Weights of a small GPT-style language model, trained from scratch on English Wikipedia.
Size: 22 layers, 13.4M parameters.
Architecture: LayerNorm before each block, learned positions, biases, tied embeddings.
Training: a variant of Muon for these matrices, 460M tokens, 14042 steps.
MLP neurons of a small language model. Each row is named by its layer, matrix (up: input weights; down: output weights) and neuron, and shows model dimensions 160-223. Each number is 50 + 10 x the weight over its row's rms, rounded and kept within 0 to 99.
After each neuron's rows, "fires in" lists the words (lower case) most often at its 100 highest values on Wikipedia text that the model never trained on.

L5.up450:47 61 45 67 46 47 38 53 51 46 56 60 54 62 41 48 70 60 50 30 32 46 52 51 51 42 42 37 54 51 44 45 48 43 57 61 55 35 47 47 42 53 51 71 34 41 54 33 50 38 40 47 44 54 59 52 32 47 42 44 50 57 62 45
L5.down450:56 57 44 44 47 38 56 43 57 42 52 51 49 60 54 48 48 58 58 49 38 64 46 46 40 62 56 47 44 57 72 56 42 52 65 55 55 49 40 26 50 46 51 52 52 33 33 37 40 64 67 63 68 49 62 47 54 52 49 56 59 44 58 37
fires in: "to", "mi", "or"

L7.up440:46 62 35 62 50 47 57 65 38 48 61 46 55 39 53 48 53 41 42 56 62 69 53 57 65 53 58 62 56 45 57 59 38 47 51 57 43 51 64 40 83 46 28 46 58 51 30 43 43 61 35 51 60 43 77 52 55 63 57 41 40 41 46 64
L7.down440:51 42 43 71 42 52 37 48 62 56 44 52 52 37 56 39 60 49 48 63 51 57 48 57 49 65 48 40 54 30 47 76 37 45 53 43 50 38 62 25 57 48 47 42 40 51 38 62 55 67 54 51 61 60 30 39 39 61 48 57 56 51 36 47
fires in: "of", "to", "guard"

L5.up637:43 51 42 57 43 67 48 54 43 60 56 48 48 63 48 44 51 47 49 41 52 57 44 59 49 48 47 44 50 52 43 52 39 42 56 62 64 47 59 37 59 39 47 33 47 53 42 48 61 65 34 66 54 56 51 34 47 57 57 55 39 48 39 43
L5.down637:51 60 55 53 42 43 42 64 37 63 52 57 67 44 56 41 64 49 55 25 45 53 47 40 68 53 52 25 33 46 48 64 42 49 54 57 61 34 69 51 50 63 49 56 62 44 63 49 43 46 54 40 34 29 35 35 51 43 52 60 48 43 37 45
fires in: "of", "record"

L5.up322:54 52 58 53 27 38 46 58 69 20 53 48 52 45 58 39 38 58 42 69 63 61 31 50 48 42 66 60 40 44 56 45 49 42 53 42 39 58 34 66 42 55 74 59 37 55 51 29 44 58 45 34 45 50 56 41 46 49 38 54 40 61 63 53
L5.down322:60 38 48 55 40 47 57 62 46 51 41 32 42 65 46 65 49 53 31 53 50 51 53 60 54 45 56 54 55 52 32 34 42 51 63 58 42 53 59 51 47 38 61 55 52 45 47 42 41 47 75 61 58 38 46 58 37 40 45 45 62 45 40 55
fires in: "s", "to", "of", "description", "is", "athens"

L10.up178:53 44 63 38 49 61 48 59 38 70 63 66 42 45 46 54 49 44 36 53 31 73 57 71 40 70 55 41 65 60 36 64 47 53 56 48 57 48 60 53 53 54 47 45 46 55 57 56 50 48 48 67 52 49 55 50 50 66 38 43 42 49 39 56
L10.down178:51 54 58 37 57 67 44 32 59 49 74 50 40 36 68 69 44 46 49 37 49 53 64 55 51 41 39 50 32 39 44 66 62 42 61 43 49 58 42 46 59 49 54 55 40 44 51 39 49 53 52 51 62 38 47 45 57 50 59 42 38 48 63 52
fires in: "to", "at", "from", "into", "began"

L13.up13:46 43 74 32 39 46 77 50 27 64 58 65 49 46 54 44 53 60 28 33 58 45 47 39 39 85 49 50 52 72 50 46 50 70 43 48 44 71 37 66 50 49 42 42 63 42 41 59 47 40 39 43 51 65 41 50 60 68 62 42 48 50 58 52
L13.down13:44 70 34 38 41 62 46 52 54 60 52 53 44 48 54 67 49 38 51 46 49 62 38 43 49 45 55 32 40 61 40 53 54 36 64 51 49 38 55 48 63 39 52 55 52 55 55 38 54 65 52 53 62 60 54 59 35 28 52 46 44 60 42 46
fires in: "its", "to", "a", "his", "of", "s"

L6.up109:58 35 47 39 49 27 45 70 39 47 55 51 28 57 53 47 38 30 38 51 56 47 50 44 50 57 56 49 35 66 54 61 49 56 46 56 38 55 46 43 69 43 54 40 54 51 52 41 50 45 52 65 60 47 46 57 47 73 64 59 64 34 65 45
L6.down109:43 51 34 63 62 33 44 79 50 54 28 57 53 36 38 37 48 47 49 47 49 61 48 59 50 47 36 47 47 61 43 44 51 50 49 47 53 34 43 83 65 52 72 51 57 42 33 44 62 47 46 39 47 54 55 52 56 46 47 58 61 46 55 40
fires in: "not", "also", "known", "named", "more", "very"

L4.up67:48 55 53 44 49 47 47 49 41 58 41 60 53 59 40 44 57 71 58 35 51 45 38 40 28 62 25 65 50 61 41 65 62 54 44 52 44 51 55 52 43 43 35 48 47 51 53 50 34 48 56 56 58 55 47 59 46 57 47 52 47 54 44 37
L4.down67:30 42 64 36 62 53 42 48 59 49 40 65 47 45 25 72 30 31 72 61 63 66 50 58 68 43 55 26 21 61 51 48 36 55 43 46 49 41 58 49 30 64 62 59 55 52 45 42 58 57 44 54 34 55 57 55 51 53 64 44 54 44 42 43
fires in: "on", "country", "population", "at", "of", "city"

L10.up543:42 70 54 56 43 41 49 58 52 42 52 48 51 49 25 58 32 39 47 72 55 56 52 41 67 41 58 58 52 36 48 40 49 44 40 64 65 36 56 60 40 63 52 49 39 48 42 36 31 46 60 49 46 60 52 54 59 52 25 49 69 62 59 45
L10.down543:64 47 72 46 39 34 33 60 59 37 55 40 49 50 52 61 53 38 44 55 34 44 59 50 49 36 30 71 51 27 59 41 56 68 49 53 63 47 51 80 45 46 53 38 50 54 57 29 28 40 73 37 55 33 48 55 60 40 38 53 60 59 49 54
fires in: "to", "on", "after", "for", "of"

L9.up526:50 55 48 61 67 54 64 64 55 54 51 61 43 45 56 39 55 48 53 50 57 55 57 63 63 62 57 64 53 48 61 56 61 59 39 59 58 34 70 72 50 38 50 43 45 53 32 50 40 73 59 52 57 57 49 45 38 56 50 61 38 48 45 52
L9.down526:53 40 65 46 54 47 51 32 30 53 47 48 61 43 50 41 59 45 67 56 39 50 46 65 35 37 59 49 61 53 46 66 44 40 63 55 57 51 43 43 41 50 22 49 77 43 36 63 56 50 47 54 68 31 56 42 35 71 29 45 55 58 56 43
fires in: "to", "into", "from"

L4.up606:49 50 49 53 55 57 49 58 46 36 50 52 47 49 53 30 51 57 48 32 51 61 47 51 40 37 75 31 35 49 54 31 50 44 51 54 53 50 74 45 57 50 45 56 19 29 40 45 37 56 60 40 50 50 60 31 56 54 41 42 65 51 47 38
L4.down606:36 46 69 45 47 60 52 46 61 59 37 58 52 58 52 51 41 50 66 64 33 64 42 46 37 39 48 65 42 48 40 50 64 67 41 49 63 53 43 43 57 53 63 56 43 67 43 42 53 50 40 53 53 51 60 60 49 44 45 46 49 54 54 42
fires in: "to", "with"

L11.up139:61 54 40 41 55 52 35 54 63 45 57 49 68 59 44 59 38 37 35 20 36 59 46 44 55 43 49 51 53 49 47 45 60 35 58 54 65 67 73 38 49 59 67 56 45 63 55 46 49 61 49 43 52 46 48 39 41 35 63 52 38 34 64 49
L11.down139:19 49 48 35 67 39 46 55 44 47 53 42 52 49 59 58 41 61 48 46 37 38 60 59 52 66 26 47 38 49 46 53 50 39 32 47 57 49 49 47 60 55 41 43 49 52 55 53 62 54 33 44 49 63 43 44 58 69 50 42 45 48 50 45
fires in: "college", "university", "state", "life", "team", "education"

L2.up352:52 52 41 52 63 44 56 52 46 52 63 44 64 41 28 42 66 50 38 66 45 53 58 49 48 57 60 47 37 62 45 48 36 48 60 55 45 55 55 54 62 53 54 33 61 54 49 33 50 50 53 49 39 59 57 37 38 42 44 64 33 62 64 50
L2.down352:67 59 34 56 68 56 53 28 54 57 58 62 42 60 54 43 57 52 59 49 27 53 46 43 43 53 59 39 36 54 43 40 50 59 44 65 50 64 37 44 48 51 46 48 49 57 54 32 40 36 61 58 39 27 39 58 49 50 42 48 52 44 45 46
fires in: "born", "died", "married", "dispensation", "location", "elected"

L11.up616:48 44 42 58 45 50 72 57 32 56 52 73 38 51 38 56 46 35 48 43 53 50 21 49 59 53 39 55 42 78 57 50 43 58 46 39 31 62 61 35 47 38 58 50 57 36 58 50 54 44 32 38 48 55 53 55 56 43 56 36 55 43 61 67
L11.down616:35 52 46 61 64 44 46 47 47 47 47 56 08 65 28 68 58 56 67 44 30 60 59 45 57 46 59 45 39 45 60 64 43 46 61 31 52 32 55 54 55 59 54 66 50 58 60 55 60 48 54 24 49 51 63 52 47 53 67 60 25 61 53 54
fires in: "of", "a"

L2.up153:49 50 61 60 55 35 77 47 40 55 50 39 46 45 30 39 49 53 37 56 39 61 53 56 56 48 59 53 57 50 49 36 46 49 60 42 54 56 56 56 60 42 55 46 50 39 55 48 43 55 60 44 56 55 52 54 56 36 42 39 45 51 52 43
L2.down153:39 67 51 66 72 52 54 43 44 40 44 56 51 48 44 61 43 57 33 54 28 46 64 50 54 53 45 72 47 41 42 35 70 41 58 32 45 35 61 51 58 53 60 38 50 50 55 37 51 51 46 62 55 48 51 51 37 52 57 42 46 46 44 40
fires in: "died", "death", "killed", "married", "cancer"

L3.up319:59 56 56 48 41 40 52 42 56 42 67 46 37 55 36 54 50 62 39 60 55 49 28 59 48 64 61 47 45 54 50 43 49 59 57 62 63 58 13 35 33 65 63 57 56 63 42 40 31 61 61 44 40 54 61 47 49 45 44 49 66 50 54 55
L3.down319:62 59 38 46 79 61 65 46 53 44 50 44 44 68 65 43 51 64 62 47 52 57 41 50 40 34 39 49 32 51 49 56 47 44 70 65 43 50 39 48 55 43 41 47 54 51 49 38 45 35 52 56 42 55 43 71 42 53 48 56 38 52 46 63
fires in: "succeeded", "against", "born", "married", "named", "appointed"

L6.up66:49 70 34 51 37 55 56 54 33 35 45 35 59 40 58 39 48 56 60 44 65 36 51 35 33 51 68 55 36 37 62 35 49 40 40 46 36 53 69 61 52 58 30 61 63 58 55 51 53 35 68 51 43 32 47 50 46 36 54 46 41 48 66 52
L6.down66:46 61 40 48 48 47 52 54 49 62 49 59 73 56 52 44 61 30 38 60 57 48 55 40 28 70 32 46 52 42 29 46 44 51 49 31 43 52 53 66 45 42 48 51 51 40 36 49 50 66 55 43 56 56 44 54 66 62 69 64 49 54 62 64
fires in: "as", "including", "for", "include", "by"

L10.up13:34 37 57 64 47 52 54 59 40 38 64 33 31 65 31 51 33 55 50 51 54 58 65 62 67 54 45 55 44 56 59 39 59 80 53 48 60 51 74 43 46 58 22 43 56 54 48 52 52 37 59 48 35 66 52 67 43 46 39 61 26 73 48 41
L10.down13:52 47 50 51 51 37 56 46 54 29 60 55 29 54 41 48 52 59 27 43 51 38 42 67 59 63 70 37 39 33 58 54 37 36 39 43 40 40 43 53 46 47 54 41 46 63 64 50 64 42 51 60 43 40 61 46 60 51 49 49 63 56 47 40
fires in: "of", "in", "for", "by", "on"

L7.up38:53 54 52 51 42 41 27 54 44 39 52 69 53 60 65 41 33 31 46 62 53 40 38 54 57 39 54 57 59 48 54 42 54 53 38 53 34 45 67 53 49 64 54 43 55 34 47 42 49 53 61 49 52 38 62 47 45 61 33 34 75 42 49 42
L7.down38:35 52 54 63 53 65 49 56 28 42 50 45 63 50 53 54 58 48 45 43 43 36 53 42 36 41 65 52 51 54 66 54 56 48 58 60 47 63 39 51 32 37 57 49 55 35 49 49 31 63 67 41 56 53 39 58 42 48 42 45 50 65 61 53
fires in: "of", "to", "by"

L14.up353:38 49 29 35 58 57 60 51 47 42 59 75 57 34 37 37 39 41 59 40 62 65 52 54 48 63 35 42 50 46 56 59 43 40 58 53 39 66 41 69 50 49 43 53 41 55 49 47 46 53 52 53 63 42 38 49 64 52 59 35 42 60 46 49
L14.down353:08 59 58 59 52 53 56 50 59 53 39 40 59 51 48 49 37 53 36 60 34 55 59 55 47 37 53 43 58 59 39 40 53 35 39 49 72 56 64 53 62 39 51 46 64 65 42 52 55 39 46 41 53 53 68 41 31 58 37 76 41 28 57 48
fires in: "and", "as", "a", "it", "but", "an"

L8.up567:52 58 52 64 46 56 47 52 44 49 29 22 47 62 34 38 46 34 42 46 64 47 39 44 49 53 70 64 41 45 59 53 43 44 60 56 64 55 64 69 38 61 41 48 32 65 52 35 53 42 53 59 47 55 44 52 54 53 43 48 37 51 40 53
L8.down567:33 59 53 50 41 53 49 29 43 61 51 36 53 52 34 31 53 40 53 36 45 62 46 43 52 69 51 45 46 20 35 53 43 45 55 64 58 47 41 45 67 37 39 39 51 59 57 51 43 33 54 35 50 50 44 54 46 56 43 70 32 65 62 66
fires in: "as", "included", "include", "used", "addition", "using"

L3.up532:55 61 34 36 61 46 60 49 38 34 42 51 37 46 26 51 57 28 53 37 35 58 38 65 61 47 41 49 21 34 44 48 48 56 59 43 51 58 66 59 58 41 35 39 39 59 44 36 55 57 57 44 40 47 55 47 42 57 33 50 48 57 52 47
L3.down532:44 61 57 52 69 34 77 44 54 39 29 53 47 62 46 41 53 38 50 42 47 61 62 39 39 32 53 48 28 52 51 38 43 42 55 58 63 54 41 28 50 49 57 38 46 54 45 35 45 50 42 56 48 25 36 49 43 57 53 43 57 50 57 59
fires in: "out", "said", "spoken", "off"

L4.up47:54 49 35 47 57 65 55 64 54 50 53 59 60 73 49 53 62 56 59 31 65 55 53 70 59 41 58 45 53 35 39 44 49 50 43 32 58 39 42 67 50 68 55 45 27 39 47 54 38 41 51 46 49 50 48 47 44 53 51 52 61 40 51 50
L4.down47:23 57 46 50 60 54 51 51 39 59 75 33 44 65 47 48 35 44 52 59 59 59 53 45 42 55 53 48 27 56 23 52 32 53 48 47 44 60 41 58 54 60 47 53 47 51 40 59 40 51 38 57 36 65 55 48 59 59 49 62 20 49 53 37
fires in: "at", "reach", "towards"

L14.up47:39 59 40 57 53 41 38 62 44 51 53 36 47 51 47 38 46 58 39 55 52 83 43 39 59 48 65 54 51 57 58 43 56 57 33 45 65 48 66 46 52 36 49 51 63 48 41 68 49 67 48 40 53 41 49 59 54 49 57 45 48 58 57 48
L14.down47:12 56 58 41 57 69 55 61 49 45 51 50 48 56 53 53 39 65 70 44 52 45 53 51 50 43 36 57 45 53 56 58 49 33 56 40 48 51 51 49 48 49 54 36 49 49 46 44 27 59 59 58 40 66 44 35 46 54 35 77 37 62 50 61
fires in: "by", "of", "on", "as", "at"

L10.up262:48 50 46 64 36 41 42 43 53 30 46 59 32 39 31 53 63 44 64 47 70 63 48 68 52 63 44 61 54 55 54 53 41 54 39 62 33 51 46 43 69 37 45 62 46 36 43 55 60 50 48 57 51 64 66 51 51 41 31 57 50 58 33 54
L10.down262:51 55 36 69 45 47 45 52 53 51 45 46 47 73 69 38 51 63 46 54 49 49 37 44 31 39 45 53 61 49 49 37 52 45 51 45 61 40 45 72 51 60 67 40 45 51 47 49 34 54 62 33 48 35 55 48 46 56 50 59 50 47 45 59
fires in: "in", "to", "has", "is", "at", "canal"

L10.up118:44 54 52 51 53 64 69 59 39 48 65 51 46 48 49 43 49 37 58 44 42 53 53 57 75 66 56 54 64 58 61 52 47 44 42 41 76 46 68 49 60 24 50 43 44 36 70 51 64 43 34 67 50 61 40 53 59 44 33 52 56 41 53 45
L10.down118:31 57 39 61 46 47 55 56 43 65 54 70 46 32 70 47 53 42 53 39 56 60 55 54 34 53 57 54 38 62 38 45 46 55 36 43 38 60 34 49 71 59 59 56 47 57 52 63 50 58 43 40 51 43 57 51 52 61 76 49 42 44 49 51
fires in: "from", "of", "in", "to"

L10.up627:54 74 55 67 33 45 50 50 52 44 41 55 48 55 49 70 24 64 60 57 53 52 48 41 49 59 64 58 37 42 37 35 43 70 44 44 54 44 54 47 61 47 38 46 50 45 59 50 40 55 51 49 37 42 60 53 45 55 49 54 47 49 31 46
L10.down627:37 50 37 50 39 41 38 55 59 37 70 43 61 47 52 59 48 59 44 55 52 42 61 59 54 53 31 50 54 55 55 40 39 41 42 45 60 34 47 36 59 63 53 52 57 43 57 73 68 54 40 45 35 38 60 60 40 41 66 51 41 69 43 45
fires in: "in", "of"

L11.up480:25 40 26 31 50 61 45 59 50 46 49 59 49 32 54 40 64 59 66 39 59 60 64 52 43 48 43 62 51 53 53 61 44 55 48 64 71 47 52 54 80 53 51 42 39 44 45 53 56 65 52 41 59 50 45 56 45 45 44 39 42 64 46 56
L11.down480:12 50 48 67 49 51 42 54 66 63 56 47 59 42 56 48 62 48 51 50 65 47 48 41 40 43 48 63 63 59 51 46 56 54 48 51 44 57 46 66 47 38 54 55 45 49 46 37 53 56 51 56 56 54 62 48 50 39 34 60 53 51 51 35
fires in: "and", "the", "several", "it", "a", "as"

L12.up373:44 66 54 61 37 50 50 38 43 54 68 44 57 63 44 66 33 43 29 68 58 44 52 59 44 58 60 47 47 55 49 36 41 65 46 35 39 55 72 57 40 67 54 53 57 45 52 56 45 51 57 49 50 56 58 57 38 50 55 72 44 49 57 53
L12.down373:36 34 57 34 51 32 62 48 54 54 45 52 37 58 50 59 48 48 50 32 48 49 38 25 38 43 47 52 34 48 53 57 35 45 46 41 38 65 48 41 64 49 64 29 53 54 50 62 46 49 56 46 33 66 46 50 73 48 48 69 61 49 77 53
fires in: "in", "new", "from", "on", "of", "april"

L5.up258:55 41 43 40 55 54 57 49 49 61 44 43 43 53 47 59 51 47 62 45 57 56 56 52 50 66 51 50 39 47 53 61 43 74 49 34 71 45 41 41 49 73 60 55 62 60 49 42 49 41 57 38 50 46 31 56 36 50 49 49 44 45 52 65
L5.down258:50 40 50 57 65 66 48 50 44 46 57 34 66 25 54 47 58 45 62 46 53 64 61 62 43 57 34 44 46 50 44 50 56 61 54 48 44 40 44 63 54 49 46 57 55 45 48 48 38 55 40 38 51 36 44 47 60 50 50 60 36 39 55 54
fires in: "at", "athens"

L15.up333:45 43 67 59 65 67 54 62 44 65 42 73 47 45 45 36 42 39 55 48 64 61 68 49 48 49 46 57 59 53 39 49 47 47 55 35 69 59 51 49 55 46 71 46 49 50 43 67 59 47 52 48 31 53 35 53 56 49 34 51 44 47 52 29
L15.down333:00 46 42 47 37 35 44 79 58 50 55 49 41 40 40 59 42 64 50 66 42 39 60 56 47 52 51 49 43 58 66 48 53 47 40 51 55 63 66 47 55 56 31 58 47 42 53 59 63 43 59 50 50 47 55 50 48 49 57 34 42 67 36 51
fires in: "of", "from", "in", "to", "within", "around"

L9.up524:44 58 41 52 41 60 62 50 44 53 45 57 55 62 52 49 36 50 50 38 40 63 54 33 68 39 61 52 21 43 56 44 56 52 65 59 51 51 59 47 52 65 38 53 52 47 33 36 38 29 44 49 59 53 52 62 47 78 54 47 41 53 33 26
L9.down524:60 31 61 66 57 51 28 32 51 36 35 33 54 40 38 62 46 48 38 66 38 61 49 35 62 44 43 50 42 49 70 54 51 51 44 38 56 39 60 38 49 62 56 55 55 41 73 45 57 55 54 47 43 54 50 51 78 68 48 43 62 51 44 50
fires in: "and", "of", "among", "to", "in"

L3.up82:51 69 40 73 48 52 63 38 44 41 63 63 55 53 52 32 45 55 39 25 49 50 42 40 49 43 53 61 49 56 57 37 53 49 48 58 46 57 43 57 55 25 49 52 50 53 59 40 47 59 37 59 51 56 57 50 45 57 33 50 46 57 64 37
L3.down82:46 55 49 50 46 68 60 46 60 69 50 46 42 47 63 46 32 54 43 44 36 52 71 50 48 40 36 53 49 38 43 45 49 62 61 48 56 62 55 56 36 46 48 61 42 61 65 34 39 62 52 65 61 32 64 51 34 53 54 61 54 33 42 38
fires in: "to"

L2.up55:47 41 28 66 60 35 61 46 37 54 52 57 20 59 53 44 61 47 44 45 54 60 48 50 63 58 53 65 44 34 47 65 47 50 36 51 72 57 66 49 45 63 60 46 43 49 39 64 39 50 49 46 48 40 46 49 45 55 41 49 31 44 47 56
L2.down55:50 36 44 59 63 65 62 51 31 42 63 38 65 42 72 36 53 36 59 59 43 60 45 55 53 42 40 42 46 52 40 58 39 54 47 48 49 58 39 53 60 47 36 37 56 37 52 59 53 57 51 58 36 44 51 43 52 54 39 62 40 48 37 27
fires in: "at", "under", "atlas", "athens"

L9.up459:57 80 52 55 38 56 45 71 48 36 64 45 57 54 47 44 39 49 36 53 66 67 35 51 59 45 52 36 49 32 64 48 53 42 51 55 69 52 55 66 35 51 59 51 47 63 51 41 46 46 57 40 34 84 32 49 69 49 45 57 50 64 49 61
L9.down459:34 59 51 45 37 54 38 41 50 44 53 45 38 56 30 59 28 43 46 59 57 50 48 31 49 47 37 48 52 37 61 40 46 44 60 46 72 48 66 68 31 55 45 57 55 55 57 34 42 30 56 38 35 32 38 51 48 58 50 42 49 74 59 56
fires in: "on", "to", "which", "that", "where"

L3.up92:52 53 24 45 44 47 58 60 46 43 50 53 39 45 44 51 64 45 43 53 50 52 53 70 54 56 58 65 38 29 52 57 57 40 23 45 65 49 54 60 52 38 19 38 46 21 54 58 54 58 46 59 74 58 64 50 56 50 49 47 57 42 46 42
L3.down92:44 55 52 55 34 52 47 45 44 55 60 57 47 41 35 43 57 48 29 62 56 57 58 57 46 50 59 54 60 34 30 58 58 41 46 33 53 64 37 45 60 53 50 47 48 34 59 75 64 55 56 45 37 42 71 54 36 68 58 57 47 41 36 48
fires in: "in", "to", "into"

L4.up111:53 51 67 26 52 51 39 67 44 56 47 76 54 55 52 58 83 51 55 51 40 37 51 55 49 54 57 51 43 47 53 42 60 47 55 64 39 39 48 44 43 52 51 64 37 54 33 54 44 54 65 57 50 49 61 29 51 37 60 44 46 43 46 49
L4.down111:40 59 49 40 50 58 39 51 52 51 47 41 47 37 33 54 48 44 33 69 63 57 59 43 28 51 33 53 50 55 44 63 26 35 57 42 51 37 65 67 30 47 46 62 34 38 50 41 54 46 57 46 52 59 44 52 64 51 55 53 61 42 50 54
fires in: "the", "first", "one", "state", "a"

L2.up298:44 66 40 65 59 40 49 45 36 40 58 53 62 47 41 38 51 61 52 65 49 67 48 42 37 57 60 55 51 53 44 63 42 55 41 70 42 53 50 66 42 43 44 48 44 49 42 44 33 51 42 50 53 65 51 47 47 46 43 37 58 47 59 54
L2.down298:55 46 36 53 45 61 53 48 64 50 39 48 51 53 42 44 35 59 45 57 45 55 35 55 53 59 48 31 53 47 46 48 40 43 57 57 36 61 45 56 59 64 48 59 55 39 41 34 53 55 45 61 60 70 42 54 63 39 33 41 59 48 52 36
fires in: "to", "top", "demolished", "dialect"

L7.up572:58 56 51 50 55 32 83 68 37 39 39 59 53 49 45 63 57 25 51 50 49 53 49 54 59 68 44 56 67 66 55 32 59 62 57 46 50 42 66 45 61 55 40 45 60 53 50 58 43 48 32 35 58 48 42 55 65 52 58 37 47 34 52 62
L7.down572:56 51 37 36 50 70 57 40 30 55 58 47 49 38 67 49 53 45 56 51 57 60 73 65 78 46 58 43 59 41 44 44 53 39 37 44 54 41 53 60 50 42 44 50 51 50 64 53 54 54 45 38 63 50 58 45 61 55 58 58 36 60 52 68
fires in: "of", "to", "population"

L6.up24:63 59 55 36 44 43 46 57 40 47 58 46 42 49 37 72 54 52 48 54 39 75 46 59 46 59 60 54 42 63 65 52 49 59 49 51 35 29 40 53 43 46 54 78 55 65 42 62 50 52 48 44 53 42 45 59 59 42 45 55 58 59 40 57
L6.down24:20 41 39 50 54 46 54 30 44 43 38 43 48 52 64 36 52 46 53 38 46 46 36 49 42 43 49 39 54 43 51 57 54 47 40 55 41 38 38 47 54 53 52 57 54 47 47 51 52 28 56 44 40 60 50 53 47 60 46 45 23 45 62 53
fires in: "on", "as", "at", "appointed", "named", "in"

L7.up403:46 68 48 56 39 63 65 42 30 30 46 53 42 71 44 54 25 39 49 52 39 57 41 40 49 51 46 57 42 44 32 60 57 51 42 58 39 52 44 67 46 41 54 45 47 33 48 43 45 43 39 57 54 50 58 46 45 84 39 60 47 35 45 43
L7.down403:44 48 53 47 37 44 47 56 56 27 51 53 62 48 56 54 43 48 42 56 70 64 56 38 65 37 53 41 55 42 52 59 46 50 54 41 65 53 57 64 45 81 36 45 54 55 57 51 44 38 57 44 41 55 57 49 48 51 39 46 46 74 70 42
fires in: "to", "of", "on", "from", "gobert", "there"

L9.up273:58 72 40 58 53 66 41 37 51 41 51 57 61 61 42 65 46 37 39 68 67 63 62 50 46 55 53 40 51 58 58 53 36 61 34 34 50 46 35 32 68 50 64 37 47 51 39 45 57 49 72 52 50 46 39 54 45 51 40 44 56 62 59 55
L9.down273:29 53 50 60 61 58 41 44 53 50 43 63 46 67 44 54 40 48 54 73 62 63 42 41 53 61 33 42 40 33 46 46 68 37 44 52 29 43 52 36 62 53 68 49 56 50 42 60 36 45 50 29 48 42 65 45 56 65 51 43 29 51 45 56
fires in: "in", "at", "of", "athens", "re", "around"

L6.up314:42 40 42 47 74 54 46 66 44 52 46 49 53 61 36 45 51 63 43 44 32 52 62 57 59 53 41 58 58 66 63 49 46 60 67 55 52 57 63 45 50 54 34 62 61 53 35 40 51 48 41 74 49 49 69 59 35 67 66 68 59 46 58 47
L6.down314:65 30 48 46 66 55 44 68 52 64 64 52 55 34 38 46 47 35 40 49 56 26 58 52 27 54 50 50 65 68 52 70 44 61 72 58 40 51 39 56 58 55 55 48 57 43 38 51 55 56 54 59 53 59 37 50 35 47 56 56 58 45 45 43
fires in: "not", "by", "even", "also"

L8.up188:41 65 50 48 39 54 61 51 58 50 51 61 43 53 44 49 54 52 41 60 44 46 84 55 73 72 49 56 46 53 48 47 59 54 53 42 53 39 57 51 51 72 66 51 50 66 51 42 50 37 42 36 64 60 49 48 51 47 77 23 53 47 69 49
L8.down188:59 29 54 36 57 64 53 30 48 52 71 41 60 46 54 47 51 44 54 44 51 60 55 65 51 41 20 49 68 51 48 50 48 44 60 55 47 43 62 39 62 40 55 47 40 53 43 49 56 48 56 58 65 51 57 45 42 48 50 40 45 33 79 45
fires in: "the", "of", "no", "noddy"

L9.up452:55 48 46 65 43 52 44 43 54 43 52 51 76 34 48 53 62 30 52 63 51 54 63 54 63 67 63 52 54 65 44 55 62 58 70 34 38 35 47 46 75 64 53 47 52 39 70 69 52 45 31 47 56 48 42 73 52 46 49 41 53 36 59 47
L9.down452:26 54 57 52 44 59 37 56 57 51 69 51 38 43 43 60 57 51 47 57 40 59 58 71 59 49 48 41 54 41 56 46 47 45 39 54 42 63 35 39 46 60 46 51 46 53 32 65 54 70 40 52 61 53 41 37 37 59 64 46 39 48 44 33
fires in: "of"